From a checkpoint of a small transformer trained on Wikipedia.
Size: 15 layers, width 160, 2 heads of 64, MLP 448 SwiGLU, vocabulary 761, 4.7M parameters.
Architecture: LayerNorm before each block, rotary positions, untied embeddings, normalized queries and keys.
Training: 359M tokens, 5478 steps.
MLP neurons of a small language model. Each row is named by its layer, matrix (gate and up: input weights; down: output weights) and neuron, and shows model dimensions 0-127. Each number is 128 + 32 x the weight over its row's rms, rounded and kept within 0 to 255. Numbers have three digits each. A neuron's up and down rows have the sign that makes its largest values positive.
Before each neuron's rows, "fires after" lists the tokens most often just before its 100 highest values on Wikipedia text that the model never trained on. A number after a token or word is its count.

fires after: " p" 22, " in" 13, "ly" 8, "P" 6, " c" 6
L10.gate355:126208182116173122137177128139116092084073124149110091105097101078105055116186153172112091190142137109117126119075106129108155114140102065182126104104185152150191209133166090065158107145142107156121161133170151160102162152137137141122073134106129137140161088176135107114140140165158125129132146136086164129138109096099120082135132121098163139132134141099127135119191078061109140160110
L10.up355:065102101104194092111152144149189113094133149121092100129132133144125143076158157112197104109159083162122114112108101137141086117124141123178122141133091163147160117083153136102155135109181173092150143050091120161117173153155125107162118150099106099144077122203128181181158152137122098139109116115117120122051160118152125132148149060065131121095120103092120129120128131185127181161033
L10.down355:144154131117144158127165104178121110138161064186200114131143085100106080143149130166153154142143099080171143119144167159108200172108145143106144103093206120138146152147111115135051100120112154167087155163079081190090100073111179151149123104091146097105160146083138108151134145156120069104142034121096076159153076136123124124123137152122135137157105119161125138112145194090091062096109

fires after: " as" 22, "s" 15, " S" 13, " F" 5, " N" 5, " s" 5
L8.gate307:164140137155065133114077141122124132121121146108125157100109121124077186118159125186147082146122157190138086067176131132149199098139127137079085068178068128168128159092118132130116163088092164141117134117100156122134123137098124141088164123066121146138170119120079065139150129165141119082081085196130076189173164170153117119144137070085109178104112055160103168170161085129145105134133
L8.up307:115105097156150109104131127100102095128115167109101127116181108085098119120141169147104120128079116143143105137102167137057164084166203155089090156146094153141070145183107181164127136131121132080117090095137131130140120134151143087136184152165138223097161143135174106095124119087115157117160092132158100129152151137191111210125181096179145120162078067122099050169130135112124103128110
L8.down307:108112134109128093150105195111107099036175085142142100183096138130127116107121191126128131129152111065096122151167116128114084143144197091097178123133192104039130172121123133087114157121138145171143121133169101156140152127144162119223146102128108132142154130142105069120158096094202092139089165109126145115107047165123174132140140147158109134161174105149135127132119155162088122126114

fires after: " d" 16, "n" 11, "c" 11, " f" 10, " c" 8, "p" 7
L3.gate255:147112179127126166199136161149087149085109090166143121144090092154186126069133114154179085131119154129066127158141125151127132125170176111083109149162166119153099111105145142170114086165086163165130085072111140160123100076064123093153168209148118109114130089104119131144109159095120073134182161131113145161099151113189143198135118057113147125111113109169099215087128093100140128126156
L3.up255:123082119188098148077125122152110139138110120114077129174130114118093161166191116188169187092183159183125067113106125132160121118091120091124134101117118116136165130076163134115181139101125150171102145095128097173108170121122119097142107145160084070129129097193124091103138154120168101158121163123157117098067118086134106094120067120102113201162143137156198176140195088087128091127095
L3.down255:103150155116102126177086112139123116134123094151127139134074059138134062150102101124165105093116090149094205178126146100167073109133135154102121115196160087091223117158145112163136118156129151169147086079165085126061139116105086120142109155082105121128094148084123140121162123148149081081148039137144133124139147157120116170098151120109196055145106081170138155161125094142153119107130

fires after: " f" 27, "ri" 17, "r" 12, " c" 11, " B" 8
L4.gate16:210048151162122132124114113143136089124161141153109160123133110127138148128114113205116135090115091040115124100095107137147123144175180103114091058134161153178094150144135119076123162099128125125116120066159090129151112156156042172124154155100115113105115089147147099137034135158139180179094194136120106078120108139116185169158093070078123192133156121130144133110126108141100117158138
L4.up16:169138148125112141142181111079164176089148096060173078122094127179107141091142063139174175153153131113076091151171120080131154125082147125143149124158162129139189104099054090114096126114104131107169143134137109170178157156083098165100179132054115079125124117153151119097156122201163124159137088140153128095143154156101110117169089136078109128132119135129129153044103111108104162080169
L4.down16:143131114160186135092126075152137134109134142156083148105088058212130111069135099133136146149131118151078145134137132083171134086079135159124131089114154179113161085100145116156092077130111097130107137127112099171113161165133126108165106098084174168143082129138092087096226160126108081138155083142130142132123089102117128161170173137105162161101136072125156162113071105122090192151088

fires after: " o" 31, "a" 12, "ri" 9, " in" 8, " ex" 6, "In" 5
L8.gate72:069183153073118091103181139130119148149192137148124112060188138117171135126124173171119148123193156158133172088123139118092186114102145153133141151118085162173146130114125117125100110150105161103097102149172143064086101137117153108102136128115049131094149136139128189207116109152149120153108180062158097096089010127162106059139145178107117106180100131122124128109111119109112115103141
L8.up72:040165123163104171128161148091103085181100147065091120138089168179125148135111157123134101151153046133144077135078071102097076096126102151098152111129111161095102141045139128125151049145200112142160140109177123157162139098163132124134133103160056119178118091108182064105136116129104061108135163156113145128119174146125138155074120108117139161148110158113133109123190121121175130157142
L8.down72:137098117120110145033114184140110144108136130114118134066117083155106156106106126138121109111138083120128108111146163138184075085161104093154148102180101132150100110163081134154162132162070131132091125135144126117107147132117060140147158129115123147120119110164150151108151193135079120095177123086095145140154110209131124162014144124091136187113164120130213116108131123075112078169089

fires after: "ire" 29, "el" 17, " in" 9, "l" 8, "un" 8, "ro" 7
L3.gate342:117170103118132068150105121172143082070112097098127149126145112153119125137046110116154156138157087102048086159061106127114140093103146091190158107062162132101148076119138090095189098181131126111180186105155145180126151141072139149117118175071120186114089160143056120100071093190115150138182149175124106119148176105116122128143130211159128135126105162114120108108195102116117122131160
L3.up342:141118171124132145107121097139116110114109112156128156126142173141178163110110192121049099161131160150151137134106147102173179104154105125147156129094103169135112160182164139141079135189097095127069172155121140097081126118108080057160190126089109124106144119142087160148153141172120180129099100158147067151125174186150116179174039126163098104115103162157101152121129115097073111144131
L3.down342:151064210175086092091153140193121142167136110180136149071159105112091147101167125112095088149102129144128084196135135140136106078152091064088137108141109060106096166164206154095093124109099162116149182081077115123125082178105102128162085201128111129084114129106079177082110127109149129143139145142101168110134183221142117128131111133115128112142143137168143131144105159130178161132169

fires after: " p" 17, " n" 15, " c" 13, " bec" 7, " s" 6
L3.gate98:145050157182183156133166128122107138121085098126137135117113093133092154145127091105167103135104131134117104068183071078125156135132141186136149099144152127131117098113151099102129170155101152170167108137146062100086076098120100068172151098136113132135177145121120180096107113084090076095093125141137109131143169175181130091087088098178093135122145150102130115173185159164138116179107
L3.up98:109145126181100050110120140179097093159115120146156160094096198137131162133125114120096150188145161172119124135122063099100174153143157107070118167092135111161149113175131127101162125071100206138163126136060141138192087138138117100067124104136136194106132136178132055121107114150169081160159084134122118106153103140081200115136173076060144111080125132075129143099109068083146134153095
L3.down98:101108095128160113192138108164103156130156061094174175100108112106131142147190086118139026132128115103131075102139134141108192129139110156158128140147153067145169135161148157185165163140121181174167129152136103120069131104122137105173109125083121111119140180095168113125127152101121086100110116109099073121107071166143140150104145151158091164145069135150159122155162103121146079120169

fires after: "h" 15, " m" 13, " M" 12, " W" 11, " f" 7, " L" 6
L3.gate84:136109118148129155155085167139132122116148177184096128126163103118130082106118156106141174109131208123194110083083125060170126152104136135117157118158140113123107173143172155177165130191137097125174101144174125101113128104117127086127154092128107111101159108150134113144148060177099124173134128125103126110095109155107145185149138132109062098156068211100150131136158107117147113189153
L3.up84:101137114166136104079140110142109162154143142096109103163133113127153096107120116106180136120123177097146095111106159177161136085152084159131097086087157131116186088139095104131117140097066057163123087157116122092131113159149111122144191107074141151141090114159102099079150062157212155129103090077151116115179120125084096144126187139154134115120180177111138134105025100142126168111094
L3.down84:123138123157113142153179076158080112156117187072121128127139135116111204141137175095195157148088175146124081135124150164164139107133157106178167107123164121095119140090131108149100165094126098137120115080113134110151101164132136089121146077088152127113135067136127100097105073122223124151133095132090132150159087138140113120115102133101099115099168209067142106070116144125174077093121

fires after: " p" 45, " d" 7, "o" 6, "P" 5, " v" 5, " n" 5
L7.gate253:109124145129153054148154151111038118099104187146139181148090198120135180121177096106084081136139108158128095102129091089144111185101181130127197141152189139172111094144104144168121106118102151166095096053136168131166146144144148120153115085168091102067147091159161123137104139163174126208147190105147142120120084145169125136140109109057093144086118086106087119074135139146139147114122
L7.up253:149083110141162175114117185113120131166151106143110110083152164116104081058116149027135104154119151180174155165089144166093127158155104083135142107174078116146147134140149120095104172123153215088149134125124185180095056119106141086160126149100138124133123147112096126188114097119108128139116161155162156063130114146156126086102154095125138167089118174146073117174166122110121054166141
L7.down253:147154164136111123101135163124096126105126157069120121116139170131159163177111083117117125104143088126133107107139133088129133140107160056181119122105131028169140106135093129168124141121068117123135131117131129132114145155159118110169156163131144145047118169090170165102098152071138127111158182117163173164105062124160185113151142148087161056125130155157117157109165124127121079126146

fires after: "r" 23, " l" 11, " F" 7, "er" 6, "V" 5, "ov" 4
L4.gate46:074087142090103089158105119075171160142174129112129118172172131161156194148098134153130164124080079153113073166116124160096118154156108108103125141154166127135083123132108160108113128174142126173127173156099126150176118120114161153092115163135119134168166167085160122165112145032171096161119163092102141129125138094116110121142136089060147156195059123059124153096157119185153097139113
L4.up46:162144143124175135129188177159153081107145086134144095139131106142095153160124175109123132127138116081122159143148214127085134093110122140121171129098106110086196169106088078168109104104153117122120089103148150224125090098157087115115021140133093106125165128154099115145124171166163074131042119135069184115129129075124139167115178122167165121136152139174115161117128136122160103148139
L4.down46:158168170160144138138139111173130087097123112066154088133126160106156129171137130129070180101105096157161127063143150155131093103110152122103189095139086042157093155180085127140174099143164091116136071103127159147098142108195140118175131107152150127123113123164098136129156134143064134132092104129121138090137141209099120097094117144197065092076126181113174094091089108160126140106077

fires after: "2" 15, "3" 14, "." 12, "7" 6, "8" 5, "6" 5
L3.gate226:171190134082100136088164179119126097078112146240087126118179150152112168142112072066148113085091094126134095085126121114149122149078161092187113137128126174118089132081057128112108154119131099092116157126151111159123147138177114118062139130157110091142154173105154115181094121127188152130136135169157166138092132079169118176140128069144091126155161140133150104141167142137166126118099
L3.up226:147144131081125075086157128066090107111103139127150134059120122132085097150082115120122080113093073120107140114167093151158119108143179103175092135131154123138128095117108188076145193105093087114116137148154087106095134113128141169106127111173153132136100077048163116152153140132138143120084132096109097163113116169145122108111177112121164142158131112168181087146160167135145149093119
L3.down226:083131074158073130101116102130077123133175134121155110135150111125113136098156123137164152117126140102153127157119117184106128077153124189196101137079096150106184172191124115115128101147067100116129103156175098162104131149131165090074138117145098199132099176162087049108139125182178126116128146102103073058173077142111134169141112079112213142087162118136153111136134121150122090169139

fires after: " S" 20, "st" 17, " s" 16, " im" 8, "s" 7, "ss" 7
L5.gate18:150101096127137131155210154128130148130129141155118146116124115151162087157109163216172059159127156097088121131145087112106108140100078113137142153149070109141164096127092109186152108123111099106121106112144113136151145124164167137102177114173211136086075099123135107131186092117165190098149206089092154119130136161125108137062147104122162132058125136149150141184162160164138104162118
L5.up18:089146186103122130126139110129135122183118119130158113121123177119128116118113108104128094113156088084144144069105107143071120060131159163106071132131162143139120120056196123147124102144097122224140150140144106106112120107135124177115113149110137222111181125070136090135114135133142186094141130108150197116091139091075217126153164079181171118160149145124102071115157124084099161170122
L5.down18:150131198113094135119116106111095157191142179137091137099163115102161152126155153172110077092184164129116108128085109137100175124138124150107119087037131134135146124104129117202144092133079058157121134169166090097080149100159118175129106117152175140147134111146130065109097123198102152041132150102087143160125140174149139092142130116165176103104117113171117129175169084067084156116132

fires after: " m" 21, " c" 19, " C" 9, "m" 7, "em" 6
L7.gate187:205080115150184122172096158124140164081120099091115148103143105145142156166079056117143176159138139101107125199078148097189115109148119071168159066146104096101150118088145140136096145125062100129148120162136157112128099095153129137097179129134111128109147157133156178123115113128119175084164114137184087048132166101135089119078169079122140140181152103094094152143092131137119208169076
L7.up187:112102130187111103129131057159144119105148113130178120093110144246116153096107117101084109085116137155148150184108125167170100140100107121102076139136113130111115067137122170124094191149169160105080128112105128112181104139161112182148095119150101157084111105130065100133079188074108095146127119120140088098145195143134184118167179148101182123116137175132142096103111104140176191127131
L7.down187:178148143114107144138091121174138208103104122129127159143151112171127165152113127061103103156146128070135105158130117112110141149158101138157159057101146134115131090136118111171109166115111158104140147134085131115122186146159156090116129165071161166052100124136138148071154146098174119098115072107146113165122173214139088136116125173165092101088125109151155160081131145185072126164101

fires after: " v" 19, " t" 17, " T" 15, " st" 12, " St" 6
L3.gate68:111092153179080132140106105123135123131081093092181133137134126140078092156205137131165144148100126109128103111135107153149186112163123109134122136183139113071124145084077183132111159070172137073134141223113103118081094101141066134123088092106122163099181086163153141153142145116093146150120092125146112069145057060146095106104152079135161092088127104156109180155163100128129101147153
L3.up68:117162107100121113147137116141098148144143132068103085094109151165125123113124116163144066141066057177185111133141148069169082096169161099115083094095098092156095118137153129148070149152171145136103131120101166114199182155117163154111129097168106204175183125147088102160162168075092110089184126105158136134064095147122063099120130135157121119129108119127136165133080119187188085129110
L3.down68:127107121086103112076154114108111092144119150089101106114041143161165171114149119161141125148111087161130116114107130110238074129139111095124138114122111071171129166125161071133135121157133105114158151151153144125214183105078136141134150107105072146196201189132080105094184121102157076102151172177143125167065114156132082083133181183191132117162161123106103112129124138133173146128135

fires after: " c" 29, " r" 18, " R" 12, " C" 6, "in" 5
L4.gate75:071112231125152105109135098117200168147149132181145155144146120105133077105118107104133096096116150136127141125122074159122149074129159127139082104044121115182068132118153101104090135144061162123089141138166158167120144095192098105099087156126146116158093104110143115117101153181116103119151061155150122077112150145094090081131139178071118134131122117059074116117143126156141110176181
L4.up75:138080149151157116121122127140113121140196151131084126169168137119149163074043078132098129125075103138168124065117162145098147120114113141148143127163161103090106118107106180112215099160142150145156139084125118085118118116135054122114166207129097067102159167127146060107104112153115144165122108126098144131171137177178154149144138157085152183166167167183123129120048114114127121138154
L4.down75:124155124134126164061143147086155093144134181129186165124112142134106093107090119147106180107080066128146097101121110177110181082138110122090094164128149130097135136108103071158140079143086122163112084056196163187137109044124077176147144102172104106084174122201138106133129137115133116117156148116165136152158157129143134139115127145122100172088153093131132148115080127163090091136204

fires after: " B" 44, "b" 22, "eb" 11, " R" 6, " b" 5
L3.gate194:174132114120140122095153128142205124111128133161192115128125110151095085111138073134132160150133199128120099117062098124189182092107142096143097152163135094131131130126130092095138150120165164125161094159131063041128136181040118096149165167070125107134091107223170144105118111129129138148085136106133139108158135126058101212188147110104143109126103133087118115111119119077184122146117
L3.up194:141122180100135145119116111139133105129157138132113134148116122119165093091144155129125186086115068092156120090057101142131131104114139026072144084163102107164160134067148096123127143140148207177157113137184061094132107173086122090180117121114136149103051121137141151145134152160141139131148068124130174107155147124111118122142113115110131171157101179150154142179192121183159104143127
L3.down194:123122160192105126139121116182086096031125131134167145140170125143118160137158156095156063127104156102123059109126138158095151121083150125103172163133137129161115114111115082128167103134050153118128095082145146169103140148135107139117107136163170102101177210129090122116194135071102087115106170120099095160097151050119149125122102173117113127112172105165153145118163064099113161098195

fires after: " M" 22, "ar" 21, " m" 15, "l" 10, "un" 6, " s" 5
L8.gate208:140156158127085154094116109181130135176144092194120123111126120112119066085163130134121106108101094102115099184115101055152135123114111124157094161124133186108126107127193175145190109177093042113137125116140104102152151135114129136090092181123180099132159133121152098151130161148140103158170153086097137094046128185072161101162123154165105106078159142105073131135181125170122187112102
L8.up208:151162116115151153106152116154101162109106193151140118146098126143111114147200118115179142151125132096059198096139106129176177066096069197123150145089172092140164134123111129136118139140099148140141137074127127156086151141123077154107137117107128098134132123148154166100166066183112203098085108158115157123130186140137100181137141133181083149071144141136077119153156077085028186087190
L8.down208:141185187109151103100111147124140137097101155145175175150162147155093121070150114108143220132111106147108132183142108139182135118173112095091094104141100149126113158148170101154098071064121175081094116089162156114133125089093120142180090148093166072131100146129114124080112125167078128100150159083150175136118148128111052101157150119120153093146175120159107167119133121147097151152131

fires after: "en" 19, "al" 12, " H" 12, "ar" 9, "o" 7, "a" 6
L5.gate364:124124131095146131129108109113109105089151178138125142136133070138163135160122116121160157095113098096061056110090129167167104146103079131148160118091143140114139133096133122046144101073172118189120090092090161088207147112121117166139120122123144137118125068120101120138140132073187141155149083157150113095111176214138134091167189181123113139136100107156180160123149152192169092161143
L5.up364:145128119110150125142134114118102139120081153112159077150129101179163087152115150093153180186095158119112139183095099069108115094087097101146097118102151126127137118142129060127155092083126163175133086188152103096140088142086143190070154122124166065181118164100122077127160131110081164057145106106132130172124217129104111143089096099179103127143109118120156090186143159160127074149124
L5.down364:172120102174156106123117128114149179137107105096112154080136137152108118124123129123131149096136081129155206136094152079087186138118174118127142173196114105163100136126103160175166125075074132063132111139126114152162126169122101066124160162119065089088151162107084128152193165138092122105163164108106072154112133109142145178162079106138129169101113101107072140113106027111098124090083

fires after: " C" 22, " c" 20, " K" 14, " S" 10, " N" 8, " T" 6
L3.gate132:127142140184172079116122108083140151141079097124067135166131155068129090126104138151145100157158091110116152090133151107117144118127107128144172087177142119126125197146126120106109143155108164109119136152073152130151093070170121165095151135093162167150177097133176136190107184154091159120126186200149101157133167092089073116113092119113103145112149120160129090163073094127111108178128
L3.up132:132086123157068117103130189073125128141185131107117144157178098112155118113138071075163096125110125146126159091133196148103118146102097115181096140140099108126069145113098157157138161072133135061079123130113152135127104176117158162089083203165163074064136154169169111138111164090126210091132124172097172130101123091138113148133176204119153079165079166142113088135130111182114158162110
L3.down132:109139122076102115115168146133143077133147051119107086181144166149082072151114158125147120144108098105105147073144117158119127118128105087139109092202142084112115124119227077086158188175087147151151111073137173176141125070154146117126109135061156162110149157096132144197097148093097164142110111173133158116140099185075155145152109128133059169089176105146152143126108140175157129129170

fires after: "ent" 19, "200" 17, "ain" 15, "201" 14, "ire" 10
L2.gate410:139126134124151134154159128145104153132138191109114172134126107158138138132168159181068197106133174099184182147091142045050187098083098135126120120147145120170165120137122099101125104115124129145125112063144151133058140159052137114084103180122154209128127098123151147141106088125109089203113155152127082133075122070102129089112150108146089076123119165069172148126147128113124157144143
L2.up410:102166128156163166084165080111174138148133147112143138109127142170131125109139122108070127158123178139194123167131139107096165070077069134161098088167106125161144097144112151143097159070208125148129113109195122132103163095124135068150177166148154174138196115125142135137127075162120104152134154123139090133110121113066168068094169065138109097065123161105192178097142117132127114177128
L2.down410:147145109203122103112132214088079086110145113081101178078114153140130179137143104080136138132110137133079113137184141171147129117187156146126168131155118137091140076117140125129151134168153135126145076174121077170169136067138117122160166110096120120116184171105126121100156091142156164051164126123111189089198146103148126170057093154162097106160097130176117097104109098126152089176134

fires after: " m" 39, "i" 16, "e" 8, " M" 8, " j" 7, "pe" 6
L3.gate442:143099139109100162115115151132129120097150142056191092107180174153187117125128084034102079123132124078084121146097221092090184108138069151141099156162166094167140053072146097130203119093095113134151095161157129131129133125136163156131064130155109104141129097091100118160127138144167162128164141128158134113146076172146156162141108142146114109122118129120125122181144128104178158100068
L3.up442:162097087141102080125149170147100081091088185104135164130132141129129202194132123126148139102077091104107094096117130139139118152118137108150112181117139105138173097183116090150077152118130147197114171155172124090128093056149111167144129144098075066181226111140137147112131145159094115142094181098129115077116113178142126092162129160114154166134145170118108138137141123083109132107104
L3.down442:085146128173107144065198186099152106137131109086102133086150141137125127143106155150131184140096111141073104159184087152172069067114141087147122079040103158102148116156137139084054125091136152168144179115186050146147106161118127139176141131099139174123142147115091112115111124166130086128133149146175142078116155106121089029108143117160200143137115146128141107111090168110104118153164

fires after: "\n" 21, ")\n" 16, "or" 7, "qu" 5, "ol" 5
L7.gate114:173124150131122103083151165078184097103165174117136117137136129134122109094153139208119097123145104124139174134124111152179181108150133170073199107140133119196124086094136113124061153139116126086111126099097104188123123116112146055113127159162146055087194092098118121123118112194065154103125099160096081147113129110168163111089074157131104157124157090168132094163143189115117133065123
L7.up114:115110126147085121194210129117105121104171103177101078057090098138132148183140142093113093106123089092139147126060112181105137116139093159122157108093138101092111144174181122154115106091142129091122139135164146121100200096153125142129148100164125109119134092148116153128141126084176087115093116127139149154138110153140136136107053110179172184132126121198123098131167112075100142043110
L7.down114:070113062031154129089125093114113143107105103076161205115199110128171128152111125160187130147136144136131114090096127133123125098117156130112111116158152147172121115173109100105166144194165103194221063116140128101103132139154096147067134102134158152160108127179124182086107106143101120097156165146123085132161118143135075124167154113087108170109109137118106114114151116171116112115183

fires after: " p" 23, "i" 12, " P" 10, " sp" 7, "en" 6
L5.gate440:127067153172121184141187145084135133155159132104138109133114138143114179116132104152125123127171127146035122077207180114164192104100127104123096053096126108082120174136167114146139101134124140147181173118158110101147110124160142172103150090075022129166164084110142138055097121066134047097138188162131158160124168124126096109145141091141143107123135185119142169134145123129112093134105
L5.up440:158098113071133161098166213153141147166114111141144140068078181155197182164133095134119129108134179083139103121148136057131176084114113153137131085154133164092151142107175076124164143128132124078189099069105114089088101107144097090113107061180076159143077152103073146114130158063127113128050139118140124109181107176146133099078140129138172110117123126157170120118135122143085137115162
L5.down440:151149110071174136085115151166106105137098154133161113092139096160192139179112147148124163136060167051198154156086070074092072110141149150142158111145085148169171111155099136117082093071179115111108131116106095140079136114218130091142143131141150123095099138173098141190134123102136165157111125076132149129162143138125111112077078129093099153111180102126112075101054069087091088123139

fires after: " in" 24, " ex" 10, "re" 8, "is" 8, " re" 7, "v" 6
L8.gate222:074125117122103106148170103150124122155139123091188164134121118106185107140097178081084108110165071118128124130177108136150148107114074120148117171106160099182122095077119149111144154124179161086143142080156171142105089121132125154045091109083116119082143133073114128133088218147153098041107135109135123081170061077132175139126121137206110081121138099120109108146096187171097163123203
L8.up222:118146082100101095150127141160083096088117157056149172097134120107171120182073141142150157110129118162151114108127157128117140144148093141086186188117114106166155144136065188122069157090096123162115114143175074140126113067101117212076149124164158140096115128134112155118188108135179125130086118146169104132109101121095083110076140156168084078130149164190070153194167140073150142142110
L8.down222:127154097112126156081107152170079097164107159151135129126118099132145118184127120195193103109095101119095140111164098072170105118155129104122082111167106159169167084124090147179137125185110162161173125073061059145174098088172110208129173146095092160141083117135182125157122162126084170081097112092112152145139130121085139164102126138068103176114127127171133129104121128077097079159115

fires after: " L" 12, " st" 11, " St" 10, " l" 9, " T" 8
L4.gate300:099127108104109104072160140191169112120079063172116145094091151092118146099141132147168143138095105100167098164117194107136111144169193114127076155135083194106165187122111130134082141132118116107169139095133158166179190190173143084121157129104103105127060143095125119126081170129138156091097081122140103163114146136075084079162128091138152074103152105095083120110132141153097143143173
L4.up300:104136102112121131097075160096107128117107127129127095134137096160170174145141093128122164196085201152138069079128121127060175152074118113157136102133119113153133151203120120135138083109137072077132150126122180111149130090164130139160139144166109164161146118209171134168115063121039147111089135148125164108142119153133083135074196102155078170132121098108078118206168109138107087100135
L4.down300:125167131086151158069142115197154091126125122123156129146149139144119177135181110172094134127100077126143076102039138101131160109175217136126109140099116088197125155073110108168112164112132121157104134102127093157204145108063118112182112149099093137162091173157103112114105137101135122123134098150160121151089101096149111075100148146169077103119162120106133077177167151144146133131072

fires after: " b" 34, "e" 8, "ar" 8, "-" 5, " ch" 5, " B" 5
L5.gate103:141146114095124115082121168080130119133149131184142177152129163183128130190160128136120085155147107098114103086040100149149124132121092180182062123121166150122110123147127134086124197149159104102106163106109089150098153118138187151151116072146127125151150123121100151151122104186149109142123146185103064150152136178142135158118113170114129106114143094128118186163189122086108089073085
L5.up103:166167107188106157139099167111125126111114200106205141165114092143152117140163120048143166119152172120165177125109172153085107074121101101110133079116163113086176128110140085079113161175154112115114114095128131105145139095115116162099115171095088134175149092131093081117154155149095146175135111127163077111084152125146156113130136112149098150154145122153170160144126104156101111112111
L5.down103:125092113208090126130107173148150116094099178100163125114123126085130156141099187048069109147109168155116080160125150125057132147120112154076213157133097131166151148126093146070143082124097109125084101117098118060127108119155076147137136185154141107128148141174079205130138158120141135108120170095126187134124153119090097091141102148155157106097125151066098131095110137121116193136130

fires after: "n" 17, "w" 11, "el" 9, " n" 7, " all" 7, "c" 7
L5.gate120:141164169170094092056133185091127113156153161115155135142176172116068075135122137121118138182073106133117126190169087145130170149120150141124158185124101089139147118054169134092069096143146132124175135147126131153193086150087176110095133114130141126041143116120098096188095169131099098098142149125108113107148159198168161123143171175140108161100115163113106099114122188110131133164112
L5.up120:098119116216138107131093121109105154103081127148141153125183106153115130099163115189101146121141062190142112138169146160099089170081168093122175114098130198125080142181173100131126152139141095101131132117148149129133125111177138122127190176028129142153151155137134162123160171143146094143144129111069156133150115188164122144107101112141131140157166048132162132097090104113094100143071
L5.down120:131129126105105092156165105172104127163098151122111064100062114103202125143122151087126086076136083176102155110133165160106111108110158113163109090150185121145146056165117112165125211084090107130163114081121146116120144124110058081156150188142073222184061080115103131074152101169098124154127122115168156138149122139115095091148154135081182175145092092116128125126183092134117133108106

fires after: " d" 38, " D" 27, " des" 20, "D" 5
L4.gate47:099151141167142086131179149046159121129127081129135202113098152135177143097092108144117076100080107144107161109120077157157120152098194140195181102121085110103105192193143121193082114127149114128122121095118132151168145164098059075118115148131143123087159114126109110107094110170138129066104125114081161111195084171156072107138148122149205149140104141154092114109100140123110163106158
L4.up47:155154067140116123140096107086147080076138086105134135149138133144072100129133156117162142076081141123158181132136107141101134157112138007146189097161096076153124136114130145175075068147132133089147129130113102156122135163098094158187149165112154078142107100142161138098135113182129133139081185142152097101140089131076117095135083106097165140135114112172097100157144115131130115130161
L4.down47:112100184147140084129098129155124150164148112069153177150095165140161139109110112121094113188062064124109112180113135168100126165131150160170115120123094144156095181139142090165098115105124089152107121105143104088124180145101146094152084154116182081156123079164106131143069223059132124033146091157128149116135107142131115127125124138104154158075117139119144094151193099174135192131165

fires after: " " 37, "3" 10, "2" 9, "1" 9, "7" 6, "8" 5
L2.gate417:077154097083140048088083161101103135090107112172131134089139132098131146103127118101120148099122129138106071177139140118156125104131147112199083165160131118088059192108154215069125123116136135170137121143074126131099126130181136108106158106195128135141131175124180127174124155126155172142109137174074098181116081097138156086152144108067160113150107138092074135150180163108120160115092
L2.up417:108177116127171147108117109124135136122141133166113081185124086144110153116108108081140175100056121137137116083122165132108124080146082091107104102140129162161112170141075197140116152107173104113124151135110046142133122142152077088157136127157168077170157158110184129163134070172152071159091133138140140108076125144115100086097165108148113137095106183135171130131165157086139157118075
L2.down417:124179070110165177142116077066090110141149119103142132180110122125090111163099134118161192123101169125119117150118182134115155133114119147104143118109102194145181159144101120096123132117141080131123173152128071191147089122147122097183109076121121113102132110182135109172133145139130070156133102198130109110127135178137084146067157137179097166085152151088193134079082097114146106159074

fires after: "il" 20, "ol" 17, "or" 7, " L" 6, "st" 6, "R" 5
L7.gate267:083103122104219188104110098112242079097122147109125180068144081169124103128113066137157125112095117157151107104087128132105125112167123192154113119065136096124134166147153064164121140144120157181172165110144152151173150107137087118156100146146110168142126076154127123127101139178119087144123161111156147089091087127155166115158089094068089135121054126127109108131161129156100092147066
L7.up267:130152139168103144116114181171119142143206121148140149093116132127134146087135149124176130076046110135131152108091103202098172181136133084109092144120099157097097175191116126149113062114122119158144094095136114137130098066150116075133124120146174167060074132168167136119163147162114198085131132147057154119097075144128143121092107081122114121186175134080083178117150161109140110160087
L7.down267:136156135097135165075080222181176114119104182115136214166151125205132178106092080094147138101128140092107089124109070134129140157130151108131154122117183132126114150135107107103123103209115114123183161112088156114122155136113101144079118116111192154123082116149138104076165091156065139136080118102132148157141143094118069135099116143135079111073115150158117108138188132110163187109149

fires after: " m" 23, "on" 13, "b" 11, " W" 9, " B" 6, "m" 6
L3.gate305:118122092138111113189133231175050133058127162128043148099144053131131167151150126115120185128171104115117081151202137198141208160143145139108089141111100111082104122131160169105140130123178118123143124181123159119111108096132096110121104144095118125123127153159098168144134122087182100132121144128098106092174114129148156084189143183084092157141122164109102113106120151131120198123078
L3.up305:123168131110161150139127164122128129129142126132168112103112103163121090158105118154124125152148100076165100095071115121109130104075054097155117175087171143143190124077121115155146138083152074139140105179117127122191078123172121164144107090092112172058139114157100124103127110164077171165114072134133082144136153151230153144139104138148158072143202151125179106126080064178102175124169
L3.down305:147127142135117165146150158171130133041076166151096145163154137120106160123064152083116168136124157151104084152187120181128074133180114171143116042162120143085038139149167145131129157083147127200128046122107132119133137145128114117091126153130123114183127148141112207114139100127212141130096141154107161140125087108135143126129111125129090114116133132097132173117089183134117115159101

fires after: " P" 35, " t" 35, " T" 18, "C" 4
L3.gate23:161130131170179152136170195073171148138115103132116158137144096103101078114166071176138080120135151099133106114103168076171121143109098186120095126131123108179100187159110090182123161165138165129142086085125104172152126111136074123063167118167158146096113127157133132128077141127143098089121122115127104131112167163128143107146170149127125129080116175217100090110160080132130167157149
L3.up23:122181114112173098108118109148123135161107104107108189066030116149175143133116025146142099154135144135130099165125079123165103091237091104110149145098100161185114119158130054125086174162184098134129120083091125128123170088127161160096120158135134140122134079126153151129107169109138109110159111130122087157110128084073153101084181180149165126100141131144119114168159132128165088153128
L3.down23:108127099096128127113062128139134114100157143110154185144056098167156136176166095141089130132073100151128136168152068136144105113185103086104066176094074145112140100119140106073078151165104098126118135159159102086150219099131155145139083132069113171160123119115124116160137101113179112139123124164142135172131105088082123075054123136192139113145132146094133143168152124135147051159129